From a checkpoint of a small transformer trained on Wikipedia.
Size: 11 layers, vocabulary 22571, 113M parameters.
Architecture: LayerNorm before each block, rotary positions, no biases in attention or MLP, tied embeddings.
Training: a variant of Muon for these matrices, 901M tokens, 3436 steps.
MLP neurons of a small language model. Each row is named by its layer, matrix (gate and up: input weights; down: output weights) and neuron, and shows model dimensions 400-495. Each number is 128 + 24 x the weight over its row's rms, rounded and kept within 0 to 255. Numbers have three digits each. A neuron's up and down rows have the sign that makes its largest values positive.
After each neuron's rows, "fires on" lists the tokens most often at its 100 highest values on Wikipedia text that the model never trained on; "fires before" lists the tokens most often just after its 100 highest values on Wikipedia text that the model never trained on. A number after a token or word is its count.

L6.gate2002:201113115105139123159193079162119126153124154084133180161120128141129119153112104136152136095157148128149128155167132183143098168140177093143109157174162107159134133162115099134067136133141134121135127134165191131103154104112155107108122103103155132127158111117145124177120164151135116112
L6.up2002:199100124114116121105151132149121090148140123095121107142137112131149147101105100138153117094184125129136113156166114160160115144138143106141117142144110127161130070133137134135086105150166144107119078145139124103103118130098125105160114147047122123150112154114129103176113127122141115121
L6.down2002:107115115059123130163129142103068099147152117127131150134130121130114134138104164143123133116126154131136140127145101113122113125134156139102127146087141102117151106153173101129118083113149126122111134146115157115095136166144115157124079117090128143151131149089121157074138156149114157193
fires on: ":" 51, "′" 19, "″" 19, "°" 11
fires before: "2" 20, "3" 15, "5" 14, "0" 11, "4" 11, "1" 10

L6.gate1363:138147146099121175135132093135103168052114110132089083108108139136119090142159129138141115119143131096121178098143145175121168166133117107171082116111132141143156156114198135139165162164131137136139116152104142095130109148105131091121156114107132130119150139130135105105100135142096112161
L6.up1363:123124161092142132113141180096115089136148160132193107128129141141107184147106153090162126111134157123159156104097129123138121128114098092148091144113143163107144163162144123140166135137125105130150128094118148101110160165138164118129095075103109115095107164120157104152165129079123115142
L6.down1363:133122116135090167136090155168064134115108120149161105105076123156144153128132096157102123117141097147094137134125115114120145120146089164097090134151114128115159137137104150170133146134148125085152118133180148131118113132080140151146133144118086139116125171152134121105124124103098135142
fires on: "1" 28, "2" 19, "0" 18, "9" 16, "–" 14
fires before: "9" 40, "0" 20, "1" 10, "8" 10, "2" 7, "6" 4

L6.gate2797:143136153130069150111128095117172164150072140136122169156139170143175139138160153112097095126074134116156132179098149127142126140127148146121117131126186118160162144132121103139143121109151138110116120116119135133135145119155152124096089119143117132169132100123163115101118167137167126156
L6.up2797:129098132133068108135120112109211128129121164119107112144127137141100111116167129131089107148091078129129149118142153115149123165173124128114119135146115137122119152118148130135122115153135155109130105109096117111127155133133163138139101118144155114106098119154161167092114112142135116117
L6.down2797:180088131138133117144151137064107081076127111111095108160097119128171129092149160140098129167108131145149168110125144139123116118102137149125140184123141112099145099163086131109112135126095141147128118108130145127113119127127143150141099135136135147118169112158122139103156165150149155151
fires on: " " 30, "0" 16, "2" 13, "-" 13, "1" 12, "–" 5
fires before: "0" 19, "1" 15, " -" 13, "-" 13, "2" 9, "–" 6

L6.gate2352:168140139118121094166114143124139087144138135058127139121082154141118124121156166120119107136164157155162143124116099150102126162113086144165143094087148170129186158136120111135156074155121158161163148110125121180128123114132145131142108122155095146101125141102135113152110156148149157099
L6.up2352:101149183161178120129150122171123122121136109116128142104105150104107126125114141124184103136121104139097155106139093097171142151155142136158167107145119149085106184128110147104094138155150122139132110127139103123146132154127127103125125110127126165176179123104127154128120136121150087090
L6.down2352:162135161105147120154145133131077127149153128094104103166151160083122101159109150129124140129130111185144101129140080089103137139124112125154101168109172121123115129112126175137108121141148151122124192084151103162092114119160129094138135139104126146104152117135149092113138166112160129087
fires on: "'" 76, " one" 19
fires before: "s" 76, " of" 14

L6.gate253:129143146138130153132131175158124141106119114167153089155150161119109101128138115131108109124159133096106103114108093113137151159126089128117126164132097102160092114137106138143111181083154115124115172082080141168054149153082105146146099132118136127124117142101114126090158110139120105140
L6.up253:131148134136124111137112136133174119120127126134155145133173100094096101139148120150110084108117100103109100165143078124090145103095097088133069193145105129129113122178184129109129132112147109128111152131144138175094171139109127109135135128094109154099114087074111130123074111163123109113
L6.down253:125131126108114118165154083152163080142152171105132131133137125118133136123091117092159081122135115082168086100117087126107120137121077131126157124114087112131157093120149174100096120098152138077126131106108108148111135201088109108123135143134117137115099164108112108142113160136108146162
fires on: "1" 66, " " 17, "0" 9, "2" 8
fires before: "9" 40, "2" 14, "1" 11, "0" 11, "8" 6

L6.gate416:167124153122154127122103104135166119127140137134124110098133160130183143144140140149135166103136115164128115126110150218141142106126132127148112084135127101125129139145125144108146106115139157105145127135142128145135152148126127129113119112135098128133138126148178128120104105142144130139
L6.up416:172110148132116120119067112155154122149123145123096116113153180132143130173089148116135125148133100133085080146133106150141097185141152119105123147100131140120135131113122143097167129108125151075141118151133123118119154121102109128126089123123126114163116173123119115087144139128083104132
L6.down416:132169147136150128120153101123131149143090122109097153142089117149171101110129142104151098129175127088130119143168125073113123128170133131146114132166123136145141143121116147143122084095137161189159135142129136136139069143140172120125139159191153152141122121120172141137105126101133148102
fires on: "2" 37, " |" 27, "6" 11, "8" 5, "7" 4
fires before: "0" 24, "–" 21, "\n" 21, "," 5

L6.gate218:086150105143100128129056112121148143110117133128149170098107090100130108156100140059137163149113132135142130117112121176114107147161155125162129109064124110099090145138119117137101133089122125111146093140116145131129111100102139059159145101119116131120109150156124167134111119162143150127
L6.up218:068100113136105131138094104117138155103094115089120131090115133081124131125154089113143160148152156159133119103169115190139079124168139098118118125097134117107172160125097112118133139104097124094139136125131161136181113133087105067146119148185104129107123118151123167156125097158132128134
L6.down218:144134077148114143119167120117106140094136111136112148141115082124147114149102160130158133169122136148096177135116137074156118132097163127125105121122116121167137117123108119137133120168151122124133155145087085156141148127102136129101113099143145100126129107129164111133085137134145128096
fires on: "7" 34, "4" 18, "6" 12, "5" 11, "8" 8
fires before: " |" 31, "5" 10, ":" 6, "," 5, "4" 5

L6.gate409:145117069140053088141118117114101117136086154113148093132127138123111139151141121114121105095139157184142124068134119154133143168152143138096119128107140125133158119112096104099094165133181134143130093174120120163158169146100103104109178127116185134161133096166107095138107114192130123129
L6.up409:158099107140117144206177111106089093103156143137148139129154126119128130137079122137132142091129107099126133127154157136126131106097155132078114128137098125128129157117122121117151135144121128140138154121137154095086098169115111171151143173116121114132158133137124139159137124135115105096
L6.down409:151138154137082135129122119136153134156138128119102132124168141119120079143131174122105131133142166120148105163132178098089148143184128138101138132143175159129123113103171151153113112091167116116072164117093091109095129088150137119111173128119109116066132124153166120109134129112172099141
fires on: " " 36, "1" 17
fires before: "1" 19, "9" 15, "2" 13, "0" 4, "7" 4

L6.gate2291:155111106158114137122115133169130147081152155127110095148116147122105121118111116142094131102150099148091082110171140153171143110132118121124117143134107125146112111148112110046103147134143096128113141104136147146074141071104111120090141159164136097120092131122150101142142112148136151146
L6.up2291:126137142126133174151146133154098096139146101140117105153165106127152128113098130120129147157123121165109119109121133104058126139114130123151101130112140127111120146109166122105106117097130108098105146166144179117165125093103118133077081176122090122117113102134092122156135106107095159120
L6.down2291:100107117088086127153090171104167122101154127111138124096155137136123187148143151118131133148095126122130136166136137178129109133108126119155107128107149110143112155132121143117137111115158158146092118132130129115131161109110158135126125106142109140120137125112132131142113126110115149108
fires on: "'" 60
fires before: "s" 54, " to" 9, "t" 8, "ed" 8, " with" 4

L6.gate388:138175088142192150128121101099136141160134151150178109181122146175138100133142138130143092094131142130162096099108106104103102121126131118133132141145133139140147107166118118074132091135141150142157135142100094117192152100137130144184152161111114134117108132141120103129147120129170045107
L6.up388:095099135152123151166128090146140139161181160136160142121130106107146143113143102115112158115171125148118116169128105144076108121093176111118123137125105129129134100121145164105087124114145146100113138147139066107137140180114122135123157125106141094123151098119119152126149186132086128168
L6.down388:126135169143183097107170161165178118145126105127107098123137132110150119136178133168165087171132121125127082130133101180144113121134084128096160166135146185134117106090108155174132200114128138093121163119114081126137131129129119146135130143155126110149159128078157100140137133161140164134
fires on: " (" 25, "9" 23, "8" 11, "0" 7, "1" 7
fires before: "1" 14, "born" 14, "9" 10, "3" 9, "8" 7, "4" 6

L6.gate1693:154093110157095126118112125160159088162102125143145112140174118121112102115100112118089148144097111133171130118120110082139135164163090122098162161146122113201155159147093117103165148163120163135145148131105120133129138138133116115143117106078139134094060113106162099120123086091100134129
L6.up1693:136114097164097100157104173154146118118098117133106136103122135174133126103093109125121129130085081119143155120116145099120151124144129089089133152161154100170134123077149101092182093148147157133129143163146146092117130171139139111136115141146098137082116163101127065141140076184123126124
L6.down1693:120133128150093121127147154131130142127191158158101117111129145123095115133161146110128124052076132084173110100079112162080117126112140138094135105155110123180118147152145115093149121143100134133118136095112057134121114130112138152152103140135137086099130124128148135123117086126102158128
fires on: " " 58, " was" 12, " is" 9, " it" 4, " announced" 4, "1" 4
fires before: " |" 46, " announced" 5, "1" 5, " a" 5, " was" 5, "0" 5

L6.gate1836:132171188115082134098111145086130115131128154147102188127164172153148120133152140144126118097097099071144154115115153115136131144100122132112131116095112120122113088095133129136101134124133132089076115096185123105092175168139132108108134129131136125144147122149118123175120108124129134127
L6.up1836:098124151154153147132172155156143112155111163103116128138122138101127122133159126126139122146082115143144135128128078111153129113190176138114153137087178152152108137118198175161151162129137123170107099087148103116134142135129131119127120096129186153102112094083167141097101130173126116110
L6.down1836:131111136090127102155109127165141116140164114107184119111136143131110169120150137132116154127173116122095159117145137096155114117095101135083139110139146146142156132113102132107139147112142082127145086150136140142117157124151173116090129124129154132135148112172133168161103090139123158112
fires on: " " 83
fires before: "2" 31, "1" 30, "4" 5, "6" 5, "5" 4

L6.gate735:123111122122114098152146124109108164151115146154154149124143139121082137149123124155139120086097134113131144162127162166111128147135128143094054112151192141126130150160101163090132125114138111108138118112095132087100135158116111125136131136122159116199138157142176095121113107111119133140
L6.up735:159097131117101178140159161129147131163117123149146122151149133158104091117144148158125133112134140120108115141085171116141140081138147148129068125126135147134160136132114123120127170113112119124072163102137136157149128127104154139129124140098187166167157147131127139110155093094137110141
L6.down735:154101115143125099123134142113133135091108140109122152121128149130128112128101178145177115137119146150117134125094138187083104095177127147095127157130103135152080127131103112138130186115089098155184146159135108130110103145142125133138132060136140098109124134119116108099095089123117136111
fires on: " " 55, "1" 11, "–" 8, "." 6, "," 5, "2" 5
fires before: "1" 53, " " 12, "2" 9, "8" 7, "0" 4

L6.gate2245:116146119091117123130106126112113145135115142144144117133150117149114137054107130088104130110102110073134143144171123166118137080126117141102097119158136145108106135141149141124133078179125105136124078107156132148139109073143109123076171158125141133116110113132141158123130126178137133143
L6.up2245:114111123120138104143109139108120118139152157147134133160135098147108139078109126118122132138113122102139091134136141153126119104143106159119122112126119141157110112118158128121140097170121079146119102103140140164143066111144109124084124154127134144116139093121140138129134128162128131131
L6.down2245:119119134122098095146132142125127110131140159098143154126112102121137152113120147128163131118155125132110088107135117154127129088184115147133132105077092141095122118119083098145146105136139094123161135134123141163115123098147163124062145099110123129090133139123107118127100137131153116077
fires on: "'" 98
fires before: "s" 99

L6.gate985:150152145155173093104118128125133097135105118114130068122093105133117133160169147156097121112097093123111098115141092143167172169138186107133105155162145097123139134143144149141130167124130125138080150134121145131127155142146077142123120122131159177108113172076144108122138142171109156152
L6.up985:117143134119087125137147142182117103155102117110152115101091141121088065159119121156112137113066107153121152169187114100151112099161170140126121154126132095168115141112137163120085175141170129089098106120170133157120088113120113096179129142153169149051090131128174102128133135121133166155
L6.down985:134133103126134137106125095151157076105126141112120129116117148135136153151131144112143113119113101125140131159094104129124124086076126127089140104150165152172136169125128120128135094145130120153137127114126042117056161098134180131125126104129104155116136135095059077095130122150121121116
fires on: " " 95
fires before: "1" 25, "2" 13, " |" 12, "3" 10, "7" 7, "4" 5

L6.gate675:119120156075091125150133104129112140108159150124135068135143120087093147133094119133118127117097104095139089153127156151145128114092100117150130125096140126117159128124138134125100173133141140093111127151121142146090131148116059102123137105173152110127156135063131138133098126130062110130
L6.up675:126148117072123155116135154190099144106116166129106114106096142135113152118123129127157161102113161110132114139119102107118124128158114129137138149132140144121134152124155139141139126151166112148124139138178101136194120095129082084139114121150145095157129136083120149123115166128089162168
L6.down675:125115114130136163146128136136107110076184095114130148124137150138120111131134095157115105078155124126099149125087130157134141124108148153117105126156150106101161140141153145103094149161147087085132135131157115153166144149114100143156117145158143096164138112108089160156126148107075136140
fires on: "2" 83, " " 10, "1" 6
fires before: "0" 83, "1" 7, "9" 6

L6.gate2746:107132135108126119137136125179118164166148099101119081133117110149186122135127106104132125171116116141127134099116154166136124159169192142105115122112120163164110113108135098104087114135099164128122131121088110163129076140157113140104086106173135097154131154141107146136112123141101157123
L6.up2746:113106151128103140144114128121115133101148131108133115127124111127150128106148130181115143127092158136111103183134138142179135145178149139146117143143182176177157129127096110140125121129107151148158155159177141126157097132140124158181096114138130134132126153101123132122151156123122112128
L6.down2746:123108137150101100110136132125163116143148159119131131124126117119164071160143083179095118201152084161131075155126183166105090131131137144145130107122152128126127123131140147067096116096132160111139153110143121126125146143127124107139067177142101110108124092155117113116141139104147092136
fires on: " " 56, "–" 35, "-" 5, "0" 4
fires before: "1" 30, "0" 26, "2" 22, "3" 7, "4" 7, " -" 4

L6.gate258:124158131155123165150117167118070100094087111122082108106150148120114100159088180140153142143117124118133140129092122147089099113088117142104121189124113102131137113136126105140101132111157104130092121099094150131136124122134104087114105080115117135144109191115139126138097153131144112113
L6.up258:116176158112118150141131115148114147144115100157115112150165124146107152136110089134143098101111140113106132101156100126133171138164133142122118138106126135148127156126148133106104078126132083110124114140133157089160107097129196121158127093109084150120088170137140099126119140136161099171
L6.down258:136155150117130105149144138134139124108169167134157147187133144112120112119174132146148115104083144077108132120145093120107179121106110115097138140136098117135115102182188171153142126147128127075147108169161107127176087136124139123116119153138117139105125140164105110127102135137096151180
fires on: "1" 87, "9" 11
fires before: "9" 75, "8" 13

L6.gate14:125143124112115125124133133202149121088156105158160146150150123127116148097163117165108143104118138128122102115126123090111135130130135114122157137154134167140156111082150111143135119157160139083118147110092129155167110115150141141128114167127113137111105134167128154151110096120156086129
L6.up14:139110150124116067153142101149119112116099117105145126131172124136104124091134147179138153109114114108158121135102147107128143136129143104101148131152179133150127145091164123145126139158125128130129122148084100133162121145188141108145108139143154129122105153117087137125141148115136108179
L6.down14:119116183164122113136143168146110183102124147117115128138146105109133151102189075132104118099130104100145125132135123127145140107130131125127163110134151132125110155138126162125101075126148135127125113152099132123080144153130124133130132123115118124115090140111115134103117120104141104092
fires on: " " 81, "1" 5
fires before: "1" 27, "2" 15, "3" 10, "6" 8, "4" 8, "5" 5

L6.gate1319:117135069118148088090102116181109147143121076145109100120115115131101169130157091112145128104134108134095155101092114143129092166080144068102116116127145123181143149121106155095094147137097135148118100142162147143162136149084167155147112140146105111124139116106134108122118125129107133095
L6.up1319:138110115137160110130075128132112159145178129106187100110132130140117139133131128079168127138132120106119131131106107162115117153111127078132098116162163131125145123161165129094136114115119110147142111105149095153118138162086139125189117109103104093117168134135167133138123109119147138102
L6.down1319:121176084125091106112132096156119136115138150145128137081129126140146119095134111123113128154131130126108133136144146153119058112104123161136122149136122136143123135113145160144159124152119108105082148127133080109115147152151161118116124115130093154111121115093121146186134185116062117174
fires on: "2" 35, "." 10, " and" 7, "\"" 7, "'" 6, ")." 5
fires before: "0" 40, "\n" 21

L6.gate933:125152127114123112125107143111168132096112126127090151138122117126127104148097121149109115079112124109151133169140139146118074120127127121151122126136146139102104092126136142140109101146156149123155113119134148140076098100075102115146116150133163131130120116113126148102111135105099076095
L6.up933:154164150091123102136132116143121106152101093137099157129127122119087160141127173136172117151151133103155103143158122164155104143129160104134152160116194178118129090138128125154079142110151149137143134140154182151098092108089121107165124138143142156121100123122138156140123092129110098108
L6.down933:141098162171100147144135167108134175119167131121121126138091091170155137136103114161149179066078184163116149149120120121124136110143137086093127117077096106127142117088107132131128085139154132105140094162152131101158105120103107098109101143149113125115139149131177155128120107104129180179
fires on: "0" 20, "2" 19, "8" 9, " " 9, "1" 8, "9" 8
fires before: "0" 33, "1" 29, "3" 7, "2" 6, "5" 5, "9" 5

L6.gate1595:107125139101087089118136111119151173149113108188180106100097145138151146143128132136118159135138135076121118128121132121139143095129104120112138177121172097084114141111135123167104130127160155159101138145139103160139128128108102111124139157181122133191160145123105137121082101121119117149
L6.up1595:140129136098044107103129101106107134170087111171137136163116125108118132110131134112118127078116145116156129119160118126116136104146157110120142110118138129133109140114156148118121141148160104135121147152104130111150090111091134149140074116135114171127163161104120154091159147127112142160
L6.down1595:081158135158107114124157156121114142150137114164159101130066108125158103143097138103139159098160121111095119118113115098101164135148153122139129084122155162157130136138118133107094106119148119147121141084148097113095108129134143118147139157143165192169127155113106131141163117157136158119
fires on: "2" 67, "1" 33
fires before: "0" 67, "9" 33

L6.gate2516:175123163142111123119166131125140118121161112113106115116102139114121127092107132143174103107140118160176135171102133111105120117140131141157142129089115112106161138115159103146149150089183099156175101157135146133123168119136119138121148102105113160128106135117140172159121095135094090117
L6.up2516:110111099105105118129154103161131095121103152148132137110116087137097124114111100114144100146115127108107113108139143158124111114127126127120147156073146109105126102061132170146147149132160133177158138146153204081131107134133112148128128093132119162135149125138150147130137133112114079134
L6.down2516:196155090082113086124137162151065117169154121119109117135132120135140115137121140122145154160121106103118110129167134158141168138108159077066069111122199098147134126133139192111095143138114102115128147134169133177143138125171099143137095128088152091138122147111098112131142116140152126133
fires on: "2" 47, "1" 27, " to" 14
fires before: "0" 46, "9" 24

L6.gate641:133130158137125152155156081171090132118099116125098096103143128110133101155097106136133131086107126070119119143118134157114163096129106117160160100113161130184196116167088103124114110142118109155097132153137117146093161117119080101108081155125173170129154152123149095118125146157088143144
L6.up641:128117134139147096151111157168094141068156167132130160150104125084115154105120121131130096103105103110104085118099087189148132103171119141146132111093140161130142158119120150113099137172155123144119142148153131112083140088122161185140090151108140125145139135108161116072114162135108171147
L6.down641:156123106159142126157132128155090115108130180095130125111128123115143171110104144171122133115157146137159105124159113144145177133098153127100127097084123184137125084139127168114129125115157099149168117146117131141139108136131158128149127154129130094162148115141092127079128116151122094133
fires on: " " 59, "1" 14, " November" 5, " May" 4
fires before: "1" 41, " " 24, "2" 18, "9" 13

L6.gate2313:126147121133128123144139091135110165148162106110109102122111178165177128155087099113164159135115139094135163134118127112155164177127166125127127142145162146122112136111147131123128093136110074142113131101185116172152130076104138106103135091118125126107094151120122118137124083107132111136
L6.up2313:123114122125135107138124154162124132168134160165105098120118141115153105094090127121083135141102145105091141113144160162109135164141169150125123148107106111143122114103136136167124145141131119090135094149155105160110143138091143150112132137121069147127119176138093087125147161089153096155
L6.down2313:114101122139138123164173157103106154135151096164140123084112107136142150124126143142144093093181110108085132122135142112148143118099096117125086138134099120147130113137133100137153114116122159186147143114090123137102127148133117147138142093150091086133138136104119138171159109100125133093
fires on: "0" 67, " " 25
fires before: "0" 58, "1" 25, "2" 14

L6.gate2378:108074150139123105129160143091118184144119147139162155135141116102128171159150134183127077133129123128096137117122134090141190133121132142131063149132112119128127093179113150123150148131114101175124130121130132097143152147147091112117122116137158172122130113147140157110138134144121133127
L6.up2378:161097169120143137154131100064179178139141140114106151132140101128097149155118121131124084151175151132100102089162097136131163148141140104152084140113129123127101155153099133134124128115102117139131109127065126088168109165129104106139139099105117128171138131134108110095152129140113116141
L6.down2378:110117118109131108112144134116129084127141139133186142168101119142157136140086159135106078139076123110100095122121110151108135104101092139114142138107107114141144146153116129128110144098117140148111130134149124111120115112148096139176139118077132119146141105135150071135132138165115165143
fires on: " (" 25, "1" 15, "9" 12, "8" 11, " " 7, "0" 6
fires before: "1" 26, "–" 18, "born" 14, " –" 8, "9" 6, "8" 6

L6.gate1885:144125125132115118131142151142130128166188128143160162147084090133156122175144133125122130073123119138078142102090098097089119115102119136172097108119134159129136138101148148157092124127119122151149112140109141137093097098096157119131141126178126128118131172132134176087115136124112146134
L6.up1885:115150140107087154126118102102125137126217126108151155091128103100140142133112135131139072096091148128107146105124138115108099120108143110116130163086165176102136123115118188125095103080113167156149142137154142140136147126118095140092117127157145133106129131119130137129147144110105134106
L6.down1885:151108089132110140086107135127102092126146128136124158112193111134114151160137113070125098130111114112165115128126099165148123162106132151081135095112107106119087139091178151185110126151099143101126115154124065167127114136145144126145109147156142147119126127111124135070065105133158150129
fires on: " " 32, "3" 14, "4" 12, "2" 12, ":" 12, "5" 7
fires before: ":" 56, "2" 11, "3" 10, "4" 9, "5" 5

L6.gate1460:109122133069125161085142143093146118134152095165109169157154122106121111150140126107159148145098150101112165088146123148123103136124125109100108122152112145185128118137110136126120138145098134121150124150152102148127149101118096100122157133154167141153113122160151140118111113131134123149
L6.up1460:157137122120140153105142142126140123190131147159172161104110099104146066176118131093195103161134151152154117112142128167113124167142098132126078159119143125106096088116124144079150181176086152135106114120149133134137140166122156143108111150103169161123180134152113170155131127114153123125
L6.down1460:135105140175075098174126114132127137139169096138122118107101142116116107129112129101097143137147092143135137116168129186144112168122143115104133131096119101100069123136137151084104108117132107120082157161119163162159132140127123128146136119132193152132102123116131151142114145141123110111
fires on: "9" 28, "0" 15, "8" 13, "th" 10, "6" 6, "7" 6
fires before: "0" 31, "th" 13, " century" 13, "s" 10, "9" 7, "8" 6

L6.gate478:143109120107103120169092140130133083118055122138143133154149133147166085135137109141110141073074113106115158168120150133126125118127125122163109122111111154108158140110127091147140150164183074151166150117164122115139108155127106130140177149161099146103175133145141116143143149198153102173
L6.up478:154143105168169129166152227091134121135120096107128175130154171115144170139100119116091085107115098165116148178115114117076110118117144091114150100090108130102154106178141105121154097101139115159150141118148105134121136123118142141173129119133133141121140132113088137132079147157140120129
L6.down478:093120108106144190118112142123140141113185098103143151146130141150091129145138143116146161157166105153077140109114168141129107158096122172111108118096152161115132155127144137170119156121137127131109111145149084135171093116100156127102113164135110095201115114144126141170087126125156144128
fires on: "'" 78, " |" 11, "%" 4
fires before: "s" 78, " " 7, " |" 6, "\n" 4

L6.gate2992:160166117150147150136132192128106136144113147164160163129157119110141126135133141134120128083127146129118178158147121147138121132102155143142123092154178110172122092140136082129161153138149128154089123079132116122119075123132138116082139126132166139112115169073165173184097127120144181117
L6.up2992:115119103149136078121147138128114181098144154165129118139132152084174114129123136137125149136103126140086141113070091164108156152123163127149099154138097108125117162106156126163070107167157086124113149133133151112071155143136163165095128078109128100145136138155119101128149135130143115157
L6.down2992:155136100115146158090095163140099146157125187123172090156174126148153124108106124163168125122126124135146118100137154118156153143148117139132108095128105121164129137130141135120120167146120101139114155126157084134129149128120140129097090104168119111097132134129149129145120142110156118185
fires on: "–" 32, "1" 14, "2" 9, " " 9, "0" 8, "9" 7
fires before: "1" 18, "9" 16, "2" 14, "8" 9, "0" 9

L6.gate228:144125134116098133122170120101161119116100147145137116103138129139107119095160155074099114113132144100105131150151114142139132140126119163116133095142133131122096170127159126160108085116151091122110102138101165109133103192130152099144123159152132175120150197120130106113134139103137097109
L6.up228:097104154128099148106127140090099128165106102123110143162161127097117127132099143131115128073151128112139102088156127148125138153084099092094146127134109115100127139095151124147118129154128127149113107110132092093125124089124127145146152084087102119099120155111133135132122165086110139121
L6.down228:125123111144128119138098105112157104122136148083137122131132107151161087130131091158152163127145121103142158167127139111116155154082120068117081165121131132154142107130104141128142193161128130112127147157138126186161107131098091157181098122123133141103144133158129153114138127098145114117
fires on: "1" 36, "9" 30, "2" 18, " " 15
fires before: "9" 40, "0" 19, "8" 15, "2" 8, "1" 8

L6.gate122:069101142100114105085162138145115138099095114115146122104122105135141134160082139129149140134164129120154167107177146155131116170168112125136068135136174122151101109138155121115123111119115140130112118084130104103095122150135108105157099177131068158123086171130103108151132145174161106140
L6.up122:119101139103128088111119153188101134123112157110142148076133139125175150161152106133118138156141138112102147167146200150163080155213118120115098158108152148128120119118144109109131131149119098122157137104151092164135117134121123128126131123117120112084130169129127138111087150182117113133
L6.down122:118123168138156118141112101131102143167149129126149152111116153125129157165156112152118108107075113105153103123141127102107149132141116106138149143115155117121132129102129146120155133122123146118120194120127184156106136115130101172090114125107134129168146120126160145147152151092078151116
fires on: " " 88, ":" 8
fires before: "2" 32, "1" 20, "3" 11, "0" 9

L6.gate1683:141139118121121182130132179150085166102130132131117077131141089112111091165151122163118150099106108130090176127113150119075152130085130134081076114128133135156146150139113131151120136074158104163149132136130129141145135145154155091162165122121144123129110121116138145156150116122122187132
L6.up1683:170115155118107137144154159111116108090115127107141117092120148088142145130134116123076142107153098081108144102111125154122141111128154147105129151103104161160111135150145140115100189104138130106115079164109115131122176128109107082163142128139095149153091147124139124118103120102127170147
L6.down1683:102115116099154154142169155097117101078111151130140110116108129145158083132120109134131130136141111144138114113120115154095153107118153113105104101143141158169166115124118122146146094110157166115137099130142166140124110117137116128138125135129146139127116127121133132138126142115132163114
fires on: " " 35, "2" 20, "1" 18, "." 12, "9" 5, "0" 4
fires before: "2" 21, "1" 21, "0" 20, "9" 17, "S" 12

L6.gate1135:105139109129149135135123174147143097122095126114088109167135160131184164167129086138104089139134121134132096152088158134093125132154149084120102120111129151151134158163134130085161116134152101126127129128144130177118163148137123102151126122121144117121150125093150115125145108144118118172
L6.up1135:116158142148142097138112092081121168136147106115145141134121139112146119096120137119157134160089128124090159113118111129143140152104133141128174160163094125154085078114054101174137111147128108111111115130153152105136099089106134124109124140100105144089114117102134129078116176095175118144
L6.down1135:126130132175128154125151117078174131175140106088098090129103139141140111149138098121094147116173110100101108150108115116155130113128119155101127106100119101136117092072175147158142153134130123138097105139101162119135145146141153108118159137137083128213130092162106135120127174121121162101
fires on: "'" 98
fires before: "s" 95

L6.gate1431:073109138109092151121085124167143144101129161100155109085153113156076135080156125132099170109092172112155134136103109114134118082137145149110097158099164142145104143132110147110141160131159109144147175167109136114136081144142117063112126130103105164097090109130133158080129120158097117107
L6.up1431:145169157093145161129113146142108091124096153150143133115161127084101103145138145125104118134160117101110090162118112159120152118078127127127175124155142146107094179089147129118151083165149082122124095142099130087171116151116131091114119111096089179128177132130149112121089091106103139119
L6.down1431:155133138104130104106133132101120165165137101118129094115177152093186117142079164127102137140141111093085136129139136158110119134137121160089166113151158127153130142103067093122098111145163122168096087126141129132122123165141125146108141102131175116124133114172124127104140112157135092128
fires on: "1" 29, "2" 25, " of" 5, " first" 5
fires before: "0" 26, "9" 20, "8" 7, " the" 7, " of" 7

L6.gate896:148117144141150147102126149124162119190133117147107150114142137115127104124157158147136105100134153151128128138169139133121082165127111132111154090106133130109134134131145113144092105084129115094162095130153135121096156138110123146121115173122147127106143109165175137160111164123136094135
L6.up896:175089134121128111149121125109135123133132105114175097134143146123165141162125149174128135109137102127181132132135131139107119134109129121152135141131145167101146125067136084159135059169119142113121120131154143132114114160126127141105146123102137118109147117102176123137094123136131083127
L6.down896:155121156130119120116112160131135088171156111143152144108149079112152165128125093147151115075134152115125116093184164113156088161118094128105159145099170113127130092159133106186102110126120135106119122129145141141145144138117120124122076129102098085105090152139126092134145127122119117142
fires on: ":" 52, "′" 19, "°" 17, "5" 9
fires before: "2" 22, "3" 19, "5" 16, "0" 16, "4" 11, "1" 9